config.toml
n_head = 4
rope_base = 10000.0
init_std_o = 0.00879
MLP neurons of a small language model. Each row is named by its layer, matrix (gate and up: input weights) and neuron, and shows model dimensions 128-255. Each number is 128 + 24 x the weight over its row's rms, rounded and kept within 0 to 255. Numbers have three digits each. A neuron's up and down rows have the sign that makes its largest values positive.
A block is one neuron, or neurons of one layer that tend to fire together. After each block is what it responds to, as a language model described it from the Wikipedia text at the highest values.

L8.gate270:150126146121142098135155140104167141084136127138113167141117150114132150135138094115117144095112146164114085131124130119088125101134128147136157130084110102131147086142159137141167105150125136121142106125127117112127138172125108122148164149161145109105136088139123100124126110115118145111116185108115120152123123106129125100109154135113143123133140144153171153131170121144159100100093
L8.up270:113090137103123101116149118093125116133085127148142143109134133133114134123107145137079117129125137154132137131143127130130160113128144130131148183129094141127134123143188084131131120061121107160147105168145185149149114115135131151134102152141139106157134125147100139122136126116068152087124107125130095179136142137169119157111155106080087131159119091121158049131104138106150106148111
Description: Word pieces right after a short word-initial fragment like s, con or In, as in s-y-stem, s-ur-vive, con-st-ruction, In-st-itute.

L3.gate55:138121130157134093181127109124114099122143117122109120137069104179171161097155097143139125090075080135195142126145115137125126108123123144094132097111129116147082146131146137111129089140120145105121101098135133171120127097131125127130108107151151121122139163131130117143128121132132194118118134119096116147128101112119161141153167143104122129130116142105159177104075089142089128142112
L3.up55:169104114115099111137160075142104092184163125085135108118132121116157142130135129141125125150132130144168105130113146076125138123136136178139141118109145148129113111139132139089141076118079123146148153129100118161145114074118090085093155136178135093130130110115120190152140106173105124098086154140122148145116067128136117140121148136092136121190137139108110126120103077097083136120175
L3.gate186:134110094111133148137134108112144099087190149162123118145106111129110156130155148148134140128138177099157117136135124123035119141156065110106158123129097095105133136134136116113145131079104133074164147145086118119092063110126148124174108121133122145113137125114130171174117092090117144116120131088131137134113094085126090140136116117130118132103125111134104138129153105127144121086164
L3.up186:130166114177126135111106101163144134146110082072100126144130091107160134141111138084153143104161135105139131134146126126098110145117162152078140138094120152147107119129137133107092111112133097139136101105110128107119099168140132096114133156164119160105127075073122133114129150142155112149132122104154136155153160101119116155138125103113105124110141132090146120105141119147107111116176
L3.gate219:122112112116138123132098112125144149161174188118174118160106105123112176120144156107128111112155150122097132157139160134145133123135158155121149118126131126082121132151120158128117107119118083111118081156140182135138136123112120128143179109115114181134153143144107116160168116086133173118102109139104111110134106126131101121144126123138101147151140159143155126104146083124123123104149
L3.up219:131139133114132176112127124128171167103141127109141112086173096102130124069124145159153117104122114100139117173113128099125138112177092170107127126123143154100152137130119144156151131091132125098127141141125074137114159071126110083110131140099116106115127124130129126121159147162117155159090122121145109128112116148133176107098140151086111093121145156100067131134177151121135099115121
L3.gate288:157076113147091125142167111068126143132166129105139097115119130110152165115147116115135109100131114093118159147161112160083179122108138147130191141154129111154139131101153131150132138161142078143141171146146112117116100149111141124176122144149108135122139090111167103130101138158085150163140139125109099135125092114119168133120113059103129137157126102123125073101149114177124161163115
L3.up288:123096136109140096128153145116139125114144084156151096145107144136104163149107148148108162113113067137124152129139167119141172139173168094126136150087109152166116111128150115104065111142171110111169110119138114152138099132152114092133194158122155137133125083122158147152151111129128129174167133150133115122133170130122150123107135115155168128102135164125136142101124099121102163173094
L3.gate396:126111114136139136102104087114146102113150127117071127086143151137130129142156095107121106144122152140113140169150162134116142095123148183112141085142122147120135113171135117079128123138103138129137145133133124100154153188151114157163134099109162146149154179104147137127152143081150131204126136120122132105153108095109146152123128091148105129129147130162148135136174143105121128091133
L3.up396:116104129170161187124119094134119112121128089129129114122123117128133125120111142122146098124139095105113126124159117110171127082144113117132119156133135101141085150130134102129148104167124140150142095175102154146125150107121109116108136149117117128122148135129126078091151109110121127131110105138129126161134165132118121109124118178096109148128141137092118122117142108082094086129157
L3.gate506:145105069104143106131116102097117124133138151163152104118140161132119124118131142166133133102126113149177121129131136113102098095139105102143139162148109128115072123124148106113155138167156133138129152143137167100095110101150146134103114173157137094128135098088154130114080126121071131155126133131096117145093114177179134149139124095140092140189113079083125123130153143100096122100136
L3.up506:154118130091128120146123139086161137126140093125093109092143089105120167159173108135121128094155132142129148126127133159089099138107120106097172158119145117137052140142130129133140121100111117117148105118107107091104154136131123149135127113126149127128067093109148129134145150183116117143141139133168133144088144080128115118052135098149105099165094120094125147148148137127145094131161
L3.gate603:136124124145178117136139154109126181127123104105159144120106146132168175092152116118163193164164125126093116102132172101115133115116137114136132128113152167131129141116121159149144074083165128141117151148119151107131114122165166101152134137137137144170123135110135155145110103152135175138110118067129126128071175153153119127158129108170098124137118090123109125117097116107149094088085
L3.up603:115130114168147115113143161137112117139113125126137138122134177116154183142161136086149144143148147128113114101130119103141115125073122141109101129104145121119151157145145161139127073135169128126128161124101153096131105128191152115100110134167124178144102118106149181127087095116131143101096116128128113101077176149111117148157125148172114141143160113138090114085111122099117117121053
L3.gate665:093145122133108092113148165117140133138165161103141123133100120128093122185109092158141119151114133156144124146078133136146175118114145138127143125123124143147132073071175119110132101115145118141154126139145128113119066142096147108147134114111107114150135153100126133125110146087067115151132148166133073144124115141138117165142123081107099120123102143148150149142142115122152080118122
L3.up665:099150129099121133120105123144168161132128097145139091076139120188111153102125138111147162154143157127156092113132176162121137117147140134129115097110110141095105121137109156106136127082152110103129132137176101095107134163172120088157107128088134104103126143111123152138100131106101143129086132120081145108114074155159160153127120163145109101145140101135130149114118142111143163122130
Description: Second piece of a word split oddly after its first letter or two, especially the y in s-y-stem, synapse, Sycamore, also S-ou-th, P-opulation, s-ing-le.

L3.gate83:130093133094108115167146110122136123148121112120147144113131147101123159156143150132116131120165147104118081146149096137120111175172125118135103145114133146153125153146120162081110132111110158145111067074157073105123122153152144121115173122125114105121146122114113150113087140176115152131098159159129080126133096107123134096165122122136138108181153154114139137156115130082155117100107
L3.up83:128129108137084141111135120148128101151096113168138117161149095138149114129114158144126140109147151108120096133124119152136149169153090133152128155043108150143130152122095136164138058112122143164125143160104104105085155170149139116097142119170109102154140133138128119124071113142159111139103132167164092127139107112162080099122119150124149109141125109074162110121135156119127129134130
L3.gate176:130134125099075087125129143114114134126108115151099098146128112114143169148172147110179113118148137080144140128108094112117120176129135160170146103154157098073158133130136153129174093178071071111118124163090090098143131143082116115164140100117132158105142138134172096123096107122084128162104109124157142113145138114084140123120125130102123123143126115111135111129133122111162116127137
L3.up176:094152135105133111109162119158131123164165141110112091137092139128114128080121135112158103107151135143104087135132090165108119115083106123114163112131140106125095123103125167134155082150104118102130131141091130141134124083120143098095125099137157127107136139073111137129081129168126175120172120129164126151138120165111121148125112161158124120147111156143122116160116109128165109148147
L3.gate419:164154111125131144127183117106119090112138095136142169129111094148114106134105099134107095108139125124117145137078147091081117110155110163112108104118113136118169116099159153182133145125121092138153149164135108081119156112152149174132084087141100105131113096126128135162163146100068159118154107134108111089109153121146137131123122130164141126115167102112110126099100129105116118153104
L3.up419:138107094105109098158152124147097151182142126108160145125127137146142135136083139151082120118093156112145149154118115104146155119126106109114095107089131147140173099137123125146092123070099121151143116125155143153109119122081127120167158106125119163128130124097129081109098093112125126144136136128132102159140110113051128092125122132118163094130152133129128122146157149150111136178096
L3.gate428:126138151093118187120159110122137111124134125133155150157170170139122131146149157148126101095124118153118148087143165146112148154125121105150133116103158156219126161091099109145178157119117115137150162116115134132140141100126053133134157167121167160142138153124141154132132146152122122126189154110128132133113144140100120109154149176168121116088138113126131099124118130128114078135131
L3.up428:093140147110152148133088156145176105121153147104129114122115155113136121131147108152148129120157121083122142114084103097144119061104087121109088145105142148112162115084145122131108130113133120110134130149142144171140117161107156178106134100121121154149129149115123132152148177143157140094149091125092158129156092138142127109135139105128102104104161071170128142129107130149153123145116
L3.gate618:146134129097127128101080136111096132132129112118133123128126137098086118139107114141141098168116107114104120131169095126107098147147124122123145142117132128174142132116142163149104118118097071106125104112150032136164136109131131120146129128084102137141128126153133107115140161136108116102157169152126147158120187130110124098131134123124144150096118124116136107166154139169154073114089
L3.up618:140131121106123125126129106080126115157129069142137111076105119153120147116124122160096086164172131094163147154144115119162133169129109115126141094073155126160109116124122138147142106105126112092116129114131094147071165131124143144109162117117126115139144145087164181139106140146110134111142114126154123089106132097133127128113128112125136129124106156148096170139142151173140089169121
L3.gate632:148127126105104094125091127110095143136115082097120114106121137165102109165124136144078096149116113123084118146117145151126147133144137106109133113094128179162153138112138103152098139151146128135154120138154078135125167081135093130153144145135113185103085106144135119128132143132120102148165114153129144167125176115116119113148148106135133125131121139131120082134103118142188127112096
L3.up632:122150141148118134116109124123124111112128171097108135121143150156128163079114184130089109119114100089141121137131133140115106147135119120136103130157152104145127128140188125145194150184091091138126107143135119121156160111127154174133108071107104088101127147119122098161108091116132137120105159110116147103126152126124098106139103153114167113147124095114143164173125179100092114122130
L3.gate646:151171110128159110144147140180134105115113122109117093150128155115160111155170077126161133115150084128109131155151148074130133161133116114096128177141093155105121153138105134137158164141137163139133121127137137145123113075145135113122104099170139120176116151125128161169154127117141106141111106112110140099143171128153123167115169142138114057142128126114096094152147107165102113097124
L3.up646:129118111072143120155134149128129167114116126107116135115131140150092107083139096155109202186138118137138118115152139132126087128134129114110133155126140139117129134154095076132134137138146122192095172099092108155126127111130133135162146082142096124114098176121126111152157167130127122173116126093141173107140138128125131136147164124110158104165136084094117109132127179171160130117124
L3.gate651:144133146115128152153117116131121139162148125143138123130079104163106116142153150120151075085129133106123083089093170147165119129107081088136116122124146146140125082135163125108173127092128128105152126118142103125148109115128106116070144140120106177126153138154153125133110134097088091146143104114109099146141170151198158179139130122089140132067123160159143056136130140164064097147109
L3.up651:131114129101111125109128138130154118159166086129129134138141094118141118116163187105186086155124166134098148063093180138140092135113134137099156117112161164105154132144117117183143120102141119117136151129103107155187065123142118078111149128145126131108116095107124118151142151134121089097132113127116127130103148140145161109155151149159124140102130124138144143142132124115115097118118
Description: Mainly the "s" of "its" wrongly written "it's", as in it's lyrics; also word-medial pieces like "ough" in through, "ist" in history, and "==" headings.

L3.gate130:194145119113156111128099143119144092174130148132100157146118158099131136079149119131159174098159117114107134144134098126149128124112142103127100095159167152134136153188119136166137086119072107141124159072126149156147124160109124113145114134114122102177132126119107125127112134129113146160162138123144115130098156141122150154153165149125123148142130137123126144139087165143141111139136
L3.up130:136149138136125134139102147136141120124145152130178147134136107150103158097114133140106135139128123107105133139136127125102098131135121127151148162142094132142157139093105096142084075089124132102128155129128106170134172147126132092158133143142146071153088122148130139131135149177136120133142160125116166123093133109111131125130181132103140147199150118116094156118133121157164114130138
L3.gate184:154146120093121113125144145159169165106130128120113129104108120117170108107120095147112111099066134146106131129100126115125124164128096136136093127105142143155166143165123110139126165131154126124119160115140082156171104141129127146152148155129108124156099115168122140085134155127129125126054171109126132126142138119152102119164106126107156124085151125176137134133111128127128114142100
L3.up184:135123139080154118142119091120094166095125130120077136108106120144117112156100110130152117118107141162102132129135132093128134103115131104151119134135144155129151146136101085157148146125122133147104126123162125147158142110171128101140121129123133111114112124182108168138106137127146113166084127112153178140129141136154137094150109173138161189103144134109162145120118124144102134136096
L3.gate220:133136102115151131124102115133122117086134156124143137168127142129133104138131114152117084180097101117140135149155133133097182135124117152146139166099124120130088112123060125112122135105118135124140142141101110129123106150117148155116061153097105119110117149107141102110118133146140083139075180113174144101129101163097097114130130146115114150128124130133126116098095118151113135134085
L3.up220:130100083114136082113121079159124122081133152131130126143144150124122094145111108111098087171043120147119130100153122126106142103139146133116099139126167120133124085117079108162125127077120139110144133104131129115141123153155130145133088136086108148093087134159139142128074145151167087132115173085117151104113143139108154150148118127172150125131138151148098151113155083142143102115119
L3.gate318:150114121155114163103121128114127139118149117134132147103079109123118119114097115075173147160161177140116126112153083113137121115112145153117143122058148139156129111150110162110131136114159072109117112144134118149149161110149162108142109137123145132106118165116140179116155127136125147159103118122103078137112169093067144107097122113118123131167163102099137137144162133129158138120147
L3.up318:123108131094148153119139173076128113116132103100166124133122120137096128118163155154106118114150131144135119104153094151153096074162154130170119153126157088103104068160126154120134155129119138142107131103135137116101113123113128123098149085124155142055110095119150123131120128167149140140108143123117109153079141128086130129132127144125127124159162154111124108131115167145107162147128
L3.gate357:141155121097115103137096095140137154119162116132144142130115126121102077148103161133098122130097147123113077149127091096151125148095138113160131097119134139098129094163086136081106153107107105130128125094143146152140163150184131136143102161128124155128135128106140099149147154107117138119129159081170118143111172080156105118147120139118168087100094173117171100119131137125142144111090
L3.up357:116180131135132141111140124114139139130133166139152135114102093121087142135103124112118136123127157149141097170103100085181133149102191120113112113143119141153125134128089119114131139158137165130117161113142139140136114122147122119117133150119155129114118145092062125133125146119117127167125139107104104134114156102161134127102157156140088123098110145152169109119124117179148126122138
L3.gate499:163111142173166104141131093122152126161114156157145095114131169137093140098119081133134166097116084152122139059147092113128141107082112127148081126139110109107123099143103131103111138097130142140142094164155118124105114111151093164117130164093135121147072142127112102124129125133123099181181120091152159142133117086133149104127151136104124131138111122115129176116182163161122083138147
L3.up499:143109113131178091172136106127088117152105109147112114121115142089117148135172134139127152126149115159178145120139132094114113055100082147161115123156142157096101170161088148130117099090150124110159108119167140117117086107138084138123094150151118113104070096142112166142105095164135140151117114146141160131134130132122144117144123145099132078141107107126092118115126116153138127172125
L3.gate611:106126125122114154125098125150168117143095149186116088159126124171116135103125093136085117115128117153162118089113105126119095128089163121129123084143143142096127105146103166110109153108155101119132117135203122134092114093189117135105162167141178128059081080113178155171135090143126114160107148132108127102099188113074138067123120127117081130129089159120159128131119139144125127164092
L3.up611:123144120091138150118116108149123135102111153127131122146131147177165093113105109129121113136114128169138136119150114156111110154116155122140128133141139099120134117150105105121111106110148104140146139109151123135134103089164157089125150159136148129109082109128102119141167118129107139141071118081142117140103107136116150119120110152130069129185095159131162164120156130157093126135095
L3.gate691:143159114099106098091099116133108098135138099120142141111156103117147132140135113101170156104120121138070115152124150119139135120158114112146147131141083112126141137178119169131137143103115162117128148124094123119120199133147115084124120138131150160123107146137116132127123198125134106111121042118183115119130116131130133139147166067112169117171146159148194133120143130150121066102114
L3.up691:159166101151114146082105141118040162150122153147093139162116111131077123138108126084141139129127106160080121140114082130133146114143130106159108101101124129116125126167106142114128104113131165160158148130133148169155202115123113119125147119109146152110116100100141147128142123166137148110124124090087097160138147118156128142136080145097120106140151141144122124129140104127098119134125
Description: En dashes between numbers in sports scores and ranges (W 6–21, 5–0, 2020–2021), plus mid-word pieces after an initial letter, like M-us-ashi, B-us-iness.

L8.gate389:146149128113141110134120154140119098133121128112127127121121108128113089151153119130157099147140137087136098126098137133102111101129116168138150125148117069138152062128149131139082158139100095174107087130159091157133121179157155126112134092124117105127103098117118140108108140115121124114132138143123152142109143204126142152121122149074078152107138164136132122178133139133162169126079
L8.up389:119107129141140144130128165108104115112110122139103150111154083135072142144115128131162105117118152126091105120177118129064103075142144127093108084131112113174098105101113093126124160155131158149091147132137130140169130104103132102129143118131163161128083108118113163083127135138122106155107105121149133112142135097136129135131084128150078097083148111117134130133151141172137169171130
Description: Copulas (was, is, 's) right after a subject, possessive 's, and endings completing function words like very, generally, their, been.

L7.gate27:110170109134085140147103153096132133121128146140122115080112152114107126106146097150116099142117120080173109131107150125118146133155181120141146123149145156154140127107147101144142144071122151155144095145103091152091148084115168101127159133122130172056108105149070153132076132120116150099104114128155155147128119170132102125136166118105153170140088141161117153058147142130082142135130
L7.up27:113079157116155135147149163157118116133145116123156060103187122133135130158108160118107113159156101158122094143136102157111106166161175120082120140132128122082137138138134148130127133123120155127117120154135101120124175113129090115092126094117137134125097108123099127077159126147135104092124124178089126150144158154117130153086144144148143092119146138173125116163115114134085143117130
L7.gate74:166079131158182143158166099115140139080127153160163118123156095129116138109141133166121099137117165142152109092084153091145153137141131147140116165114142165133130114132103139126184118091117155149164155102172120142089150139137165142105091145096119145113143092132129113140118146067106124135126101116134087126105120172148090155102116115116128178109117143180133129160135180164107116110113
L7.up74:098122104094125168165143143139131167146111111094149097149080136150116141135115142156135110121131174121117109127108117091152130120137101146096109120147107112094111115143138137156118113125108095147124119159147095110113145096176065142124149132146115136134105128088141130115084133178120122112139149137153126127118150128136138092137142112121170139134119188178115110127129129128098066125137
L7.gate89:097154146121138140111115093152170143089112180146157113110181149130145137135156090153126089130139177070104137111106119146140120137104133164099187152110129093103091139135135133129132096127102123128071101137132111132119138110133164095105118136145169157127143141129143097072123132168120149139068172146153117130097115143123114109100124152121131138152142187128140139139117122101122114104173
L7.up89:138068149149100121086154076137176142126114141161129103135141113121161130153117133099138127154094125173132117125173134162122111173100075141122124123090102126137129160092116130153127159080098099105172112112153134151098116138183126129115126119143177152077130113129083150130147135128083147131101110143093092166125110163094146102084130128123135118133172131103136125146140168123114143152132
L7.gate229:098128144148111097148144140134116156124144147144145142155128088074154060188086088124139126113156178174099101100111152135149099096140150146121131122094058138196108121095160110154130155114188145151131115117122129180118160142138143151136126180122155104144115111097124129110142120126157125125165111118145108123100094138109137119187160135104103138094106148143099132124101105151123143137115
L7.up229:153142122151107132110113149141137177121142159133122186125100141134157135145157095120118170157144084128105191167128125173127100140091136090163152151143125147131141126121102108101133107130114129152177107176111149160106130100074139133096154131069120183104117143105119121171140146116125165133145132121132119163176134172111121172084104122117137118122144158075094140106108111119129133128142
L7.gate474:118156167113114170101130112134176194143131146086152138112157127185148154162147133118156093138141104138133126122096158142153147125133138103119104106132113101138119128137116142096136132156107156153091134133129149074111116131139120122146150109117110127124100128125162132194125138174130110113076112145122135164103061143100069134144115142113157111119126134131108177143136121146167136141074
L7.up474:129127178123105143113160118108137141149151165159114125120126142119122161138094104161150130109135151117123140123114098143127092105090130174147147144141175134146113118102121122112171141125100146137139093144103146141123130146141138128174136110147100166159116109100079109183127179121145126108114088108118117100142117157111154090106111146169106145134131126106130142145134103117087105112134
L7.gate492:141137165133172117145142107140111139155140142144151096128108116142117130107132100136141145131129134105120140144157154189128115122175092162160115114125140155110119119158147141187136120143130134156163115075136122098072119155080100122129111139130115173141155175128132143109147099133104156126144139116150124120157163134129122124101140118051107146122158140118133075144108124156142170112131
L7.up492:139165169125134099134101194121160114133135113095117115131134109165090156130135144105110103113157129087155138139151157136122125156149118143127114095086113109130122146074145143133124157150130109155161155090144163113116140153111130143100119167090150155163125141167137146153105140058124120109109144141124052131133178116167134124090172168119129142148134147155156083123108101132130135125184
L7.gate507:117167134126128150166111116121103159142103073104093113141144121113143096141122100101131123105145130129085092101155158128109136141143134127095101141132100099096170152136144112150156101136153119154145128132150152142141133165151129111137165085152156140152105147146141118095114115165151152127128093133110121135098158127111149145159097144159118135113103135118090120166114144111097101146150
L7.up507:136164145089116158142133115141087152119104141139137145103131132097110100118136132128133125127129127116195111139085158128131140107125130157107135112074155093180131128141115134133152121112133107114142154113141094106135148131150124115130106112165166136119100122118129108104089102097129131097187082106154073060151093127163105133095120136120074155126140134121127160113130122112123150094139
L7.gate685:158140177150091136133092105146143128115173187151144119099128101120127114096116047161111140096140147069144130168096138134099071131144143121143109140144117142131135182095142100140130115122103108114157106118163114075130134108171165111163115154167133100101141141080131139133113144086168119088175096153167118178116127115111121139116129131187159102172178156140136121167133109169104121145130
L7.up685:106126147155121148110115126126119143085170125104131099119113135106154116142154129141112097157146115122106122122172149113105176158114070147121147110102138114121103120126157104139119148098151076147120102152121132143130139133156151135176140162104098096181127070121161128129130147148085136113095128106096085122118081156146170119155115088141087154119123182124123181115157156129135119133120
Description: Line breaks and ==/=== heading markers that open a new section after a list, infobox or paragraph ends, e.g. before Population, Career, Properties.

L8.gate77:131127142127137133088079164117087093122085147126141105121108105135084145131152126128110122090143147128162114131157121126140099143161120134100144123119188080143150142142066136145105093109113103110121144088153151122137127131134099155129107127119117138109103125085150114110135140109103168113095092133131152146130083168164181159147138142122093099090152153139160127181104113067103146136102
L8.up77:138118153083106085087130126138162162116156122083173141093151118128138171126128117095136123089116146123099186098102122151172136096134147116115132098142148125123134114140146116140128115096159084169126176118114149164133110157099149117138130100127132140147127112135154119097123149127132161133146137156113145128122119104144115127145129106124154129124078115170121125046108171154130161110129
Description: Dashes and slashes joining numbers or parts of a string, such as year ranges (1986-1989, 1998–99), ISBNs, URL paths; sometimes word-internal pieces.